MLP neurons of a small language model. Each row is named by its layer, matrix (gate and up: input weights) and neuron, and shows model dimensions 0-95. Each number is 50 + 12 x the weight over its row's rms, rounded and kept within 0 to 99. A neuron's up and down rows have the sign that makes its largest values positive.
After each neuron's rows, "fires in" lists the words (lower case) most often at its 100 highest values on Wikipedia text that the model never trained on.

L2.gate377:63 43 54 57 29 48 56 59 43 54 69 62 43 53 42 77 59 59 30 41 39 59 46 38 48 56 67 50 51 58 57 47 54 68 51 45 63 41 45 36 54 52 51 40 54 57 59 30 60 42 69 47 51 63 39 46 56 44 48 80 66 51 37 60 35 60 46 58 63 32 57 73 30 44 42 25 47 31 62 45 61 39 61 51 66 35 28 24 49 55 32 51 44 59 49 43
L2.up377:39 50 49 53 47 58 62 43 47 28 32 46 37 54 50 73 69 61 26 33 50 36 45 29 57 69 66 40 33 36 69 47 62 60 54 42 51 50 54 49 44 63 28 47 47 56 61 50 63 54 57 23 38 52 47 55 72 45 49 63 71 51 51 60 24 64 56 60 38 22 51 60 54 51 36 41 25 59 31 30 42 43 46 48 44 43 37 38 47 79 26 55 38 48 68 48
fires in: "october", "november", "december", "july", "may", "september"

L3.gate319:37 70 48 49 39 32 57 38 41 46 52 33 54 58 53 35 60 69 62 45 35 71 48 20 54 69 52 47 37 46 63 80 37 58 61 54 36 48 67 67 43 67 54 63 35 54 63 59 56 39 47 53 42 53 57 73 26 45 66 53 47 52 42 63 33 46 54 37 54 43 56 28 44 43 30 72 56 35 59 59 48 45 50 52 46 52 32 51 29 54 59 40 43 40 61 49
L3.up319:55 35 48 39 46 53 44 43 49 46 41 57 57 31 57 39 51 36 40 36 46 50 57 54 44 60 70 54 64 28 59 63 53 60 72 44 35 48 44 53 72 49 35 63 40 53 50 25 50 43 66 47 36 39 51 34 65 51 40 66 42 57 50 43 46 20 31 62 33 49 40 62 37 55 57 40 36 48 49 48 46 56 42 57 44 22 39 38 57 49 60 50 80 70 49 50
fires in: "their", "his", "its", "my"

L2.gate297:49 42 59 56 41 52 47 43 59 34 33 50 39 54 62 38 42 31 61 29 33 20 44 47 58 39 52 52 59 49 38 67 50 38 41 44 58 54 57 45 42 51 57 42 48 52 37 65 49 42 55 52 52 61 45 35 45 56 65 53 52 30 49 60 49 33 62 64 48 52 44 15 68 38 45 63 55 73 65 33 44 80 42 54 27 46 52 29 48 53 62 36 34 51 31 37
L2.up297:29 38 69 69 33 50 39 59 59 36 58 44 52 58 50 49 65 46 51 36 45 25 43 49 40 47 57 53 72 41 42 58 36 59 50 47 74 46 28 44 56 50 45 45 43 40 64 57 47 51 60 30 26 50 45 53 34 55 74 52 58 56 53 55 60 54 55 66 49 53 47 33 47 41 37 60 51 42 45 46 30 57 53 49 26 54 55 55 24 57 66 35 41 42 42 27
fires in: "there", "school", "education"

L2.gate224:58 72 52 44 67 40 53 57 47 65 44 48 47 31 54 34 57 62 56 51 40 67 56 51 46 41 33 58 41 59 38 69 52 68 53 59 55 34 65 41 54 50 65 47 48 40 50 53 51 56 55 35 50 59 40 55 51 66 57 29 58 41 50 54 46 50 50 55 20 62 54 57 36 45 35 70 61 54 35 48 44 65 46 39 38 70 47 58 55 46 51 39 67 43 42 67
L2.up224:70 68 58 33 41 64 63 51 42 58 44 41 37 34 51 33 53 40 56 52 29 48 59 58 32 54 62 47 50 58 70 41 70 58 43 55 36 39 44 56 56 53 54 61 41 48 32 40 48 44 60 27 26 40 57 51 52 76 50 53 56 38 43 47 64 45 53 64 65 56 64 31 56 31 61 59 34 47 50 52 58 69 58 38 37 79 37 72 60 62 42 50 66 57 52 35
fires in: "united", "university", "state", "time"

L10.gate49:24 54 61 68 34 34 41 46 69 29 55 57 66 56 59 31 69 55 32 46 29 58 48 61 69 43 55 58 47 21 52 64 59 18 37 60 32 39 41 54 45 47 28 57 46 66 57 47 70 36 47 37 41 55 59 66 66 46 61 48 75 43 54 58 33 50 41 62 63 53 40 56 10 39 40 66 57 51 48 50 53 40 58 38 58 36 57 60 50 56 50 63 59 49 61 59
L10.up49:44 59 53 52 61 67 56 58 50 56 52 46 44 60 40 41 62 80 66 45 31 43 34 33 51 57 44 27 58 47 57 56 36 48 44 73 43 45 31 75 62 37 09 57 56 52 57 30 38 56 56 62 52 43 58 66 54 52 39 61 42 48 30 43 45 53 45 52 62 65 33 66 58 56 60 53 38 48 57 55 60 54 43 43 49 49 53 63 36 43 59 52 49 18 57 44
fires in: "s", "to", "dramatic", "is"

L9.gate102:54 62 61 75 49 64 57 49 67 60 38 41 23 81 42 54 38 62 53 48 50 41 41 30 64 45 43 50 59 58 66 37 41 74 27 39 50 54 62 41 40 53 48 37 48 30 59 64 14 32 63 53 53 47 52 32 29 49 62 28 56 39 69 47 41 49 48 45 49 49 48 47 60 39 29 39 44 55 73 46 63 61 59 57 63 27 69 37 57 52 54 61 50 38 48 59
L9.up102:49 38 63 70 57 43 54 51 38 47 31 50 46 49 23 55 44 55 35 69 34 54 72 54 25 62 45 47 45 48 62 44 61 60 56 31 44 56 60 51 57 57 35 67 65 50 61 54 37 72 56 74 77 78 43 55 74 46 47 63 49 49 29 53 66 73 64 50 68 51 46 50 71 64 25 66 37 49 35 50 50 53 48 48 23 46 43 59 65 62 63 49 51 67 44 34
fires in: "in", "of", "short", "after"

L10.gate127:42 50 36 50 58 25 50 56 54 53 59 62 53 75 56 55 84 43 43 49 33 47 53 70 66 40 78 63 42 65 54 43 63 55 48 50 38 37 29 42 54 58 53 37 48 20 68 68 52 50 67 49 73 59 53 69 90 56 49 59 51 63 42 52 57 66 63 48 48 49 46 48 61 57 32 66 52 43 61 41 59 52 40 38 62 53 69 43 40 42 60 63 42 59 34 38
L10.up127:42 61 63 62 54 53 30 62 33 59 77 53 47 55 35 53 41 35 63 50 33 59 57 30 61 43 47 42 46 39 44 56 64 50 45 34 78 50 34 38 45 58 45 46 51 73 38 54 76 42 36 67 45 41 51 62 41 50 18 50 58 73 64 62 47 56 42 56 53 58 37 52 29 60 56 45 37 41 45 38 73 53 59 39 49 54 42 56 59 32 67 43 47 36 74 43
fires in: "the", "1200", "ole"

L2.gate354:53 47 43 56 47 50 25 40 43 41 65 58 31 41 56 42 18 40 69 61 55 51 33 60 58 48 39 50 55 59 57 45 48 61 42 27 37 42 45 37 41 47 44 32 57 63 50 58 32 46 53 46 65 76 27 32 24 52 49 48 35 32 37 58 49 48 49 56 51 48 12 41 45 51 18 52 46 44 66 51 74 51 33 34 19 39 60 59 50 48 72 37 29 41 43 59
L2.up354:32 43 48 66 50 40 50 47 51 52 41 56 52 56 60 64 46 54 69 44 58 49 42 63 73 61 68 65 42 58 57 58 32 49 42 30 69 43 52 41 48 50 38 36 51 41 80 36 50 36 47 28 60 67 33 52 36 55 61 51 44 57 41 61 54 55 46 36 47 53 58 50 46 61 58 33 38 49 54 43 41 59 54 42 42 54 36 41 39 41 79 53 48 37 17 36
fires in: "the", "research", "construction", "accessories"

L2.gate183:73 67 50 32 29 34 54 44 51 53 60 50 47 66 40 47 49 53 38 59 61 56 48 69 46 52 49 39 41 47 52 67 43 46 51 48 41 40 34 51 57 54 56 63 64 63 41 53 58 50 60 66 61 29 56 59 50 50 34 64 58 61 39 67 39 60 60 67 52 44 37 45 37 50 50 56 29 59 28 81 61 56 54 77 49 56 48 43 35 51 40 64 63 60 39 64
L2.up183:63 60 47 29 25 52 51 43 41 24 32 48 57 57 53 41 57 36 41 47 51 52 43 62 23 50 61 36 34 30 44 55 51 63 41 54 48 55 47 56 44 54 45 54 68 46 52 59 44 34 56 29 54 26 58 54 63 37 49 49 39 68 45 50 29 71 71 37 52 48 52 55 45 41 53 50 47 27 26 56 34 63 61 66 43 53 35 48 29 83 35 63 55 51 57 57
fires in: "between", "as", "both", "either", "like"

L2.gate105:46 64 59 37 38 63 52 67 35 90 32 50 58 41 50 43 52 48 41 60 46 51 42 63 49 35 67 57 58 54 49 64 39 28 49 56 49 55 54 30 50 53 63 32 59 54 36 63 29 41 26 59 51 43 79 50 56 59 59 65 52 38 40 50 36 39 53 51 65 48 42 31 45 38 69 46 72 62 37 65 50 47 55 57 53 63 63 49 32 39 44 61 36 65 27 68
L2.up105:53 46 62 54 28 47 42 62 47 92 44 51 53 57 45 49 59 53 59 43 46 56 29 46 48 38 53 74 51 41 54 62 48 30 35 52 52 60 35 34 48 50 57 43 62 78 47 58 48 47 23 51 39 45 73 66 56 58 62 67 62 36 61 68 56 38 45 56 70 62 63 54 39 56 62 55 50 39 53 75 36 36 39 54 66 49 55 41 14 67 48 47 40 50 56 69
fires in: "it", "there", "started"

L10.gate77:46 50 62 37 54 50 39 43 50 76 41 59 63 53 57 62 42 47 73 46 43 69 48 37 43 41 39 41 41 43 50 52 58 58 44 72 57 42 42 30 55 33 44 75 40 51 48 57 73 43 52 54 47 56 65 50 53 57 35 66 47 50 50 72 45 52 42 73 48 56 66 38 43 40 73 78 45 36 61 36 54 39 72 61 42 29 48 37 51 41 56 84 50 69 48 47
L10.up77:68 53 51 62 42 62 43 71 48 77 61 61 48 64 52 38 28 69 47 52 54 67 68 35 52 55 65 52 31 28 55 49 45 46 44 46 56 52 49 65 58 39 65 63 43 64 67 52 38 44 65 72 49 40 47 54 51 69 68 42 58 38 62 39 49 72 40 57 40 28 40 52 52 58 64 63 46 31 61 51 60 54 47 53 24 47 56 46 50 53 35 81 45 57 45 29
fires in: "the", "early", "first", "late"

L10.gate261:51 51 62 33 51 66 50 60 46 50 56 55 59 61 38 42 37 48 71 41 61 58 60 60 68 67 36 53 62 42 69 40 45 77 37 84 53 50 66 23 45 63 47 53 62 62 53 62 28 55 55 40 44 50 52 43 34 56 62 57 63 46 46 43 50 62 37 37 57 42 42 38 43 75 35 48 58 47 65 44 50 65 41 63 35 68 49 59 68 47 62 52 55 61 59 51
L10.up261:25 37 57 58 58 61 60 43 45 56 50 47 62 53 37 59 43 54 41 66 49 58 49 54 64 37 55 36 43 58 35 47 44 60 39 55 36 42 92 53 67 35 51 40 69 53 65 62 62 32 49 54 39 75 51 24 28 66 77 46 46 69 37 45 48 47 53 57 63 48 49 40 53 50 39 44 42 35 55 51 42 41 41 66 42 62 36 54 66 46 64 46 44 46 76 24
fires in: "as"

L9.gate132:50 54 39 46 40 31 40 45 43 46 45 70 54 58 30 48 43 56 41 51 61 53 57 61 62 32 57 21 51 53 29 59 41 59 39 49 58 40 48 54 58 37 62 37 25 39 67 54 43 55 63 47 50 40 63 51 29 54 50 47 54 48 59 61 40 37 36 49 63 61 57 56 62 45 40 69 40 65 58 85 58 74 75 34 44 54 65 60 42 28 47 38 26 38 47 59
L9.up132:66 48 54 56 52 71 13 45 49 49 59 59 55 49 61 49 34 72 53 61 14 57 49 75 27 67 69 67 59 54 39 61 51 40 44 59 46 32 75 47 58 54 51 61 53 33 38 33 66 40 31 56 47 47 29 43 54 27 36 67 41 58 79 45 52 41 70 51 52 73 42 42 55 47 48 59 39 52 50 57 28 68 53 36 36 56 46 54 42 52 28 33 64 59 56 40
fires in: "more", "no", "any", "first", "what", "that"

L2.gate287:56 49 66 50 59 71 56 64 61 52 44 62 59 54 48 43 53 54 52 37 36 57 39 36 40 46 61 67 53 59 51 45 46 50 48 53 33 40 32 49 44 48 42 37 66 61 53 86 60 47 38 58 61 34 60 57 39 44 51 57 52 52 52 66 51 71 53 60 67 72 79 49 47 52 33 60 42 54 45 24 46 47 29 55 61 30 50 43 37 28 56 57 63 54 65 40
L2.up287:64 47 71 55 52 56 53 52 37 44 31 42 51 41 47 52 57 60 65 54 55 50 34 36 64 58 67 37 54 74 32 57 42 61 33 60 49 51 36 57 47 46 45 47 64 43 69 66 51 47 25 49 38 44 40 80 37 70 40 33 46 43 57 49 57 42 69 50 73 58 61 30 42 26 63 66 42 54 21 45 31 57 28 68 48 65 29 55 44 76 51 45 81 64 55 41
fires in: "back", "east", "each", "left", "south"

L2.gate86:57 56 24 40 56 43 65 63 39 65 47 64 60 62 68 41 55 48 75 48 53 75 65 37 41 59 58 42 71 44 64 63 53 39 42 57 64 53 39 54 32 50 61 39 67 48 76 58 43 44 64 35 60 47 59 44 56 44 55 73 64 46 30 55 49 40 66 37 44 52 45 70 50 31 52 43 38 45 55 42 44 62 34 51 61 51 35 40 51 49 33 59 30 64 39 48
L2.up86:47 29 53 44 62 56 57 62 76 53 64 29 57 45 56 67 48 59 46 57 57 37 66 58 56 49 48 43 58 52 67 46 36 51 47 62 54 43 62 79 60 45 77 27 56 62 63 58 50 78 55 42 43 36 51 54 27 56 44 65 36 44 41 76 27 41 61 39 66 47 57 46 69 43 63 35 28 56 61 22 53 44 32 40 58 29 28 53 51 57 26 63 38 63 51 40
fires in: "october", "september", "since", "january", "july", "after"

L2.gate342:50 48 66 62 71 65 65 43 79 55 40 56 47 55 53 30 65 40 37 24 43 44 45 41 38 43 47 57 23 53 23 49 67 63 41 53 50 52 29 56 46 32 62 27 58 60 58 72 53 48 46 57 75 53 70 51 68 33 56 52 68 60 54 36 50 48 39 42 59 65 45 61 46 36 54 74 31 47 46 42 27 63 46 61 41 48 58 54 47 62 33 43 52 54 55 55
L2.up342:48 40 42 72 53 74 60 55 56 57 60 50 56 46 38 66 50 51 48 46 44 49 25 43 41 40 57 54 39 56 40 54 41 52 44 62 72 33 13 60 45 46 56 50 50 50 49 53 49 55 59 49 59 48 63 74 60 59 52 50 35 59 33 61 61 57 54 69 57 46 57 58 51 36 48 48 28 37 45 39 21 63 45 64 77 31 49 66 40 45 45 47 74 48 66 52
fires in: "south", "west", "east", "lord", "north", "mount"

L10.gate155:43 62 32 44 63 60 52 59 60 40 59 50 48 70 33 53 53 48 30 54 37 54 57 43 49 68 32 41 18 45 39 61 32 46 43 67 35 59 56 38 62 45 57 61 52 75 56 62 43 52 72 39 35 18 46 38 27 55 43 67 61 49 68 37 40 45 60 66 54 38 58 54 47 65 81 44 61 43 58 39 32 33 63 57 61 60 38 36 63 52 77 51 39 54 40 62
L10.up155:65 40 45 44 72 63 49 37 63 41 58 43 62 51 70 30 36 61 37 70 55 72 15 65 34 34 34 48 47 45 70 68 50 50 50 59 47 30 60 54 33 47 57 47 48 55 42 66 35 42 35 36 45 45 42 52 48 51 59 55 40 47 51 56 68 66 50 25 36 54 43 47 66 43 47 57 40 52 45 52 54 55 54 56 40 58 21 39 47 53 34 70 24 45 48 47
fires in: "it", "that", "what", "why"

L2.gate182:70 51 46 49 69 42 29 47 49 47 47 49 51 21 74 32 63 66 63 56 40 52 31 48 57 45 53 46 42 46 49 71 65 41 47 61 68 40 58 50 50 62 78 33 49 43 74 60 50 74 44 49 38 49 33 56 77 53 32 34 60 28 35 46 51 53 46 73 51 41 41 44 53 65 52 46 45 37 53 78 54 51 62 23 45 46 67 49 53 54 49 72 55 32 51 59
L2.up182:77 54 25 62 61 50 51 53 44 53 44 55 28 28 54 26 38 71 57 65 50 78 53 59 47 34 62 30 52 55 52 53 76 44 82 64 44 47 43 59 52 82 53 42 66 43 53 44 53 47 35 62 47 33 58 56 43 74 33 36 51 55 49 74 51 53 33 33 35 51 43 40 60 42 45 44 47 39 54 67 44 53 55 48 55 33 68 33 55 64 66 71 53 55 65 46
fires in: "there", "red", "die", "van", "listed"

L2.gate159:58 67 58 64 36 48 64 63 65 45 44 52 52 61 44 39 36 63 69 37 43 60 56 43 25 57 46 62 58 59 46 70 59 51 64 51 44 48 58 40 50 65 66 56 58 56 34 53 43 40 58 61 53 36 63 54 40 54 51 41 50 54 51 61 37 67 46 36 63 54 22 46 42 46 66 65 54 23 38 66 38 45 56 48 55 74 58 41 39 47 54 50 50 69 43 49
L2.up159:47 48 72 47 48 63 41 56 60 38 58 61 24 44 49 29 47 57 60 45 74 50 13 58 57 53 46 41 58 47 48 53 66 39 56 40 56 46 45 48 56 69 52 54 52 35 53 47 58 52 61 45 38 58 63 46 18 63 32 34 57 37 46 40 45 40 54 59 47 31 48 50 47 58 48 75 61 39 51 51 69 54 48 39 49 71 51 37 57 57 47 41 29 46 43 51
fires in: "it"

L9.gate306:41 22 45 47 41 63 58 37 75 40 36 53 62 34 62 49 22 66 44 62 48 69 52 47 11 59 48 55 49 68 46 60 43 63 45 42 46 59 64 37 55 39 50 47 47 48 45 62 64 29 69 70 46 40 64 24 51 47 65 26 54 56 47 57 46 44 54 62 54 47 65 31 43 56 61 46 68 46 49 66 47 27 60 30 26 60 49 32 57 52 60 34 70 59 43 47
L9.up306:56 48 19 63 55 24 82 40 44 61 49 36 43 53 63 62 49 53 36 62 57 37 54 32 46 62 50 39 43 74 47 53 59 62 26 63 42 47 45 49 45 47 67 69 50 16 62 57 40 43 52 33 33 45 51 40 57 79 79 50 56 41 41 53 54 41 42 47 55 47 55 27 33 40 51 45 52 58 57 58 38 44 41 60 59 45 56 53 55 61 44 34 48 64 30 45
fires in: "and", "way", "how"

L8.gate349:40 62 59 43 53 49 38 54 36 39 42 83 53 78 49 44 56 48 44 51 47 50 68 37 45 64 75 59 28 39 51 43 50 58 57 64 69 53 47 59 29 25 55 60 38 24 55 69 50 44 56 47 29 62 59 36 52 57 48 40 69 37 49 71 79 60 41 63 47 66 64 65 51 56 41 58 39 56 43 28 44 62 41 53 47 37 68 41 47 50 42 46 58 50 52 39
L8.up349:45 51 53 57 60 46 64 57 16 16 31 59 55 55 44 59 69 50 42 38 45 49 53 60 71 55 37 41 42 41 55 79 56 23 36 39 49 36 35 42 65 41 58 52 47 30 70 55 42 40 49 62 67 68 60 45 44 38 56 66 52 41 39 47 62 63 50 66 52 63 39 74 46 52 47 38 59 54 53 50 56 87 52 45 61 49 51 64 75 61 38 61 42 52 45 68
fires in: "of", "all", "among"

L7.gate151:27 49 61 37 54 35 55 54 59 44 52 44 83 51 39 48 60 41 44 66 52 57 42 59 48 38 37 33 47 43 52 59 39 36 37 61 70 48 40 37 46 47 43 53 70 46 48 47 86 48 35 59 44 29 40 31 64 44 48 64 58 59 44 62 40 33 42 66 76 54 81 53 23 81 25 61 53 53 62 55 51 57 62 41 50 63 50 42 47 59 52 71 25 59 41 50
L7.up151:42 58 58 66 60 67 59 66 70 52 44 57 49 59 33 46 54 56 43 36 46 72 46 40 45 12 43 44 52 69 49 44 58 45 51 37 46 55 50 37 56 53 51 60 54 72 45 51 67 48 52 43 46 42 40 36 35 54 59 66 41 47 48 47 58 78 57 68 59 64 38 38 14 52 32 35 77 55 56 37 46 40 60 48 74 55 59 34 71 71 41 69 34 45 51 34
fires in: "he", "as", "it", "voiced"

L10.gate322:33 59 54 59 56 35 33 66 65 52 47 70 44 46 42 52 52 42 49 58 66 65 41 64 62 44 52 43 64 52 48 55 35 38 49 35 53 45 51 48 51 22 56 53 46 65 73 41 56 38 54 34 56 41 59 47 47 57 38 54 53 33 73 70 47 62 69 34 37 56 45 63 37 56 39 62 61 57 51 44 60 26 44 52 50 62 40 57 82 50 72 58 39 59 55 61
L10.up322:52 52 47 49 41 47 42 69 50 57 35 58 55 53 51 54 56 19 64 66 32 25 41 66 80 40 65 60 47 46 69 34 51 35 47 61 48 84 40 61 56 32 52 50 52 47 48 41 49 50 51 76 63 60 42 55 59 52 39 61 40 36 66 34 64 51 51 31 27 33 52 69 50 41 59 61 54 31 59 54 54 35 31 53 48 54 53 56 48 38 65 55 44 73 66 36
fires in: "of", "by", "from", "at", "in", "year"

L3.gate353:62 60 63 46 42 65 66 74 45 50 42 52 51 52 53 43 54 40 52 31 35 70 34 43 44 46 71 49 72 58 43 78 49 38 62 53 66 50 39 40 30 51 46 51 65 36 37 51 50 45 44 69 47 63 80 60 60 60 40 38 49 43 61 48 57 67 35 58 57 53 57 45 59 37 62 52 48 36 70 33 35 66 37 43 72 64 56 49 54 38 43 53 59 57 59 72
L3.up353:58 57 39 51 44 55 65 41 52 39 41 55 47 52 52 51 52 41 41 40 47 61 68 42 57 45 54 39 61 51 62 37 61 45 67 36 54 25 46 51 35 58 48 41 59 76 39 24 41 40 54 64 64 65 44 35 45 31 61 54 58 55 64 58 67 60 59 54 52 60 57 69 55 36 71 41 23 27 46 50 60 42 41 66 24 53 42 45 48 76 31 60 51 69 36 69
fires in: "the", "an", "a", "its", "analysis"

L2.gate331:66 56 71 32 53 53 53 46 56 63 46 44 41 67 63 45 52 40 40 68 35 47 43 58 36 56 63 34 65 17 40 77 32 42 51 52 54 50 46 60 63 58 67 37 52 62 42 39 46 48 60 42 43 46 78 58 55 61 55 52 61 47 55 45 49 68 53 39 46 57 51 57 32 43 44 58 54 62 85 59 68 47 36 42 46 41 56 45 36 49 60 57 36 55 17 45
L2.up331:53 50 90 92 25 57 38 43 61 46 59 52 58 41 60 43 59 51 63 77 58 35 40 59 60 53 39 57 39 46 51 78 27 47 43 40 59 33 58 62 39 60 67 41 80 66 54 52 71 57 37 61 56 43 52 48 43 27 46 44 50 46 51 47 15 58 49 43 34 49 35 48 47 46 47 58 58 46 53 51 42 48 63 37 25 51 34 51 69 45 58 45 41 61 43 40
fires in: "it", "what"

L8.gate214:54 48 56 36 48 55 52 76 54 35 57 44 62 40 34 51 48 42 57 56 36 40 49 51 57 81 50 45 68 33 26 44 53 49 58 33 52 47 61 45 67 69 55 42 41 53 64 75 63 41 42 50 62 48 55 49 50 41 41 35 36 53 66 49 54 43 49 55 62 35 38 50 50 62 35 48 60 71 67 70 45 49 40 59 53 39 65 44 65 38 62 50 32 54 36 57
L8.up214:49 32 37 29 48 45 80 32 63 52 55 52 66 53 35 53 36 53 48 62 37 55 53 49 44 27 60 59 49 43 54 64 25 41 57 57 54 54 53 10 50 50 46 67 48 61 59 62 56 27 47 56 47 52 34 66 42 74 48 59 55 44 62 35 65 47 39 33 35 64 64 43 47 70 66 68 47 33 42 58 49 45 72 68 60 47 49 48 50 35 77 33 34 51 67 26
fires in: "the"

L3.gate297:57 78 57 62 64 32 46 49 48 39 44 47 50 34 42 49 60 40 50 62 35 68 47 55 41 45 24 65 32 41 68 44 33 62 40 41 52 57 47 68 43 45 67 58 50 50 42 54 54 35 47 36 47 60 48 68 51 32 59 39 41 59 39 39 65 50 63 63 48 52 38 61 50 54 44 61 33 39 61 29 42 50 66 41 48 46 42 68 65 37 37 56 56 56 65 47
L3.up297:55 59 40 61 69 73 64 41 30 45 36 49 48 56 50 37 47 43 40 53 54 59 45 64 54 31 46 24 58 55 62 37 56 59 69 44 53 28 43 43 54 56 40 41 52 32 46 36 60 45 33 38 42 36 57 41 40 54 47 51 46 62 31 32 67 58 54 52 58 40 47 59 50 55 36 54 18 38 56 47 29 23 70 24 43 52 47 41 37 59 47 59 67 60 49 39
fires in: "in", "united"

L10.gate267:44 41 52 43 50 66 57 61 56 24 33 36 49 73 56 54 57 58 55 39 61 59 62 53 52 57 48 55 24 41 77 56 31 56 42 46 49 46 41 53 49 43 46 43 55 46 58 59 43 64 60 35 41 56 51 31 53 42 77 46 57 64 76 40 24 59 48 43 38 67 57 56 48 51 25 33 77 49 23 59 63 45 64 49 30 33 48 50 47 68 51 63 38 44 63 51
L10.up267:47 49 53 61 55 29 31 67 47 62 36 60 45 53 55 58 71 65 66 52 22 59 58 39 58 63 41 51 55 34 39 41 75 47 31 61 62 56 60 42 36 43 28 34 41 44 47 56 51 48 61 69 47 65 70 44 56 48 38 35 59 65 43 40 57 52 48 43 42 50 41 61 58 47 24 76 51 44 63 57 59 62 49 42 43 39 40 43 52 59 50 67 44 67 55 74
fires in: "in", "early", "of", "his"

L10.gate51:42 40 58 46 53 47 46 49 59 43 58 56 61 60 42 47 63 55 51 39 43 60 31 63 61 66 65 37 53 44 61 65 43 53 69 65 55 36 51 64 62 34 33 46 63 59 63 56 47 64 56 61 53 36 61 44 49 83 44 53 45 68 56 46 46 43 33 40 48 63 70 66 50 61 42 36 68 25 60 60 81 76 56 20 83 53 49 57 45 47 56 46 57 30 45 43
L10.up51:39 64 55 36 58 50 43 34 58 29 46 48 47 48 46 59 66 63 42 56 63 73 39 56 51 35 59 63 53 36 47 31 21 57 65 43 52 43 70 77 40 52 64 53 52 78 34 35 77 33 50 47 39 38 58 61 55 45 51 35 40 63 45 46 73 48 59 42 44 35 52 64 48 58 44 57 43 28 51 36 51 54 45 46 62 60 43 55 67 40 32 46 47 50 23 54
fires in: "an"

L2.gate106:43 55 73 57 41 58 42 61 57 45 53 39 45 54 62 42 45 46 28 55 52 27 52 47 54 54 65 43 29 39 70 76 40 32 47 66 43 26 48 41 54 47 49 45 59 69 33 63 48 50 45 66 54 57 49 72 28 46 36 52 48 49 52 65 61 54 51 69 68 58 54 57 37 42 47 61 30 43 60 41 42 47 52 47 33 28 31 59 38 51 57 45 41 43 52 72
L2.up106:47 38 61 39 52 36 32 53 47 58 55 51 67 45 48 51 53 66 35 63 29 53 61 50 38 58 56 50 40 51 67 71 41 36 38 59 50 39 25 74 58 52 54 33 64 59 33 56 53 43 42 42 56 51 57 61 45 59 25 56 57 43 44 71 57 47 51 57 59 56 45 62 36 44 55 78 35 53 66 43 29 50 38 63 49 30 42 49 35 67 47 28 60 53 75 51
fires in: "it", "this", "described", "found", "finish"

L10.gate39:33 63 54 46 54 53 41 63 62 61 54 41 52 80 52 56 56 72 62 47 41 39 74 66 68 45 52 56 43 56 71 48 44 47 51 43 54 46 47 53 75 17 57 68 42 52 57 51 43 62 46 55 26 45 61 61 34 47 61 36 47 48 36 35 35 55 36 35 49 45 67 49 52 48 55 59 34 50 37 75 52 73 38 42 26 53 42 42 75 38 31 46 46 58 49 62
L10.up39:56 43 47 54 41 55 61 64 52 43 44 52 56 55 58 30 47 72 67 32 40 46 49 51 51 57 50 43 48 47 51 18 32 48 25 50 48 42 54 51 50 41 55 57 82 50 43 46 42 50 48 41 54 45 66 42 67 38 68 44 60 44 55 41 54 51 58 64 60 42 49 57 53 69 53 55 58 58 74 67 38 39 64 59 55 70 40 48 65 39 35 28 53 37 53 47
fires in: "as"

L2.gate70:79 62 54 62 45 51 68 56 45 51 41 53 60 43 60 24 38 51 57 56 47 60 42 43 50 41 66 49 64 56 49 51 41 59 41 61 58 42 37 41 57 52 80 54 84 62 57 42 59 32 30 67 40 24 58 57 43 69 58 48 42 48 40 52 50 61 44 48 63 49 51 62 57 33 65 40 49 32 75 74 40 51 54 60 45 58 69 44 38 53 56 51 54 61 57 61
L2.up70:59 42 39 59 34 35 55 51 58 32 29 34 73 46 50 80 47 49 63 59 42 61 52 53 55 56 68 52 34 72 60 58 51 58 50 64 36 67 54 57 61 62 61 30 48 48 47 68 62 65 44 52 36 58 30 38 76 74 52 44 52 55 32 55 87 46 42 57 47 57 56 33 52 47 47 40 58 61 46 68 41 42 52 35 84 35 47 49 48 41 65 55 37 76 48 49
fires in: "and", "there", "goal"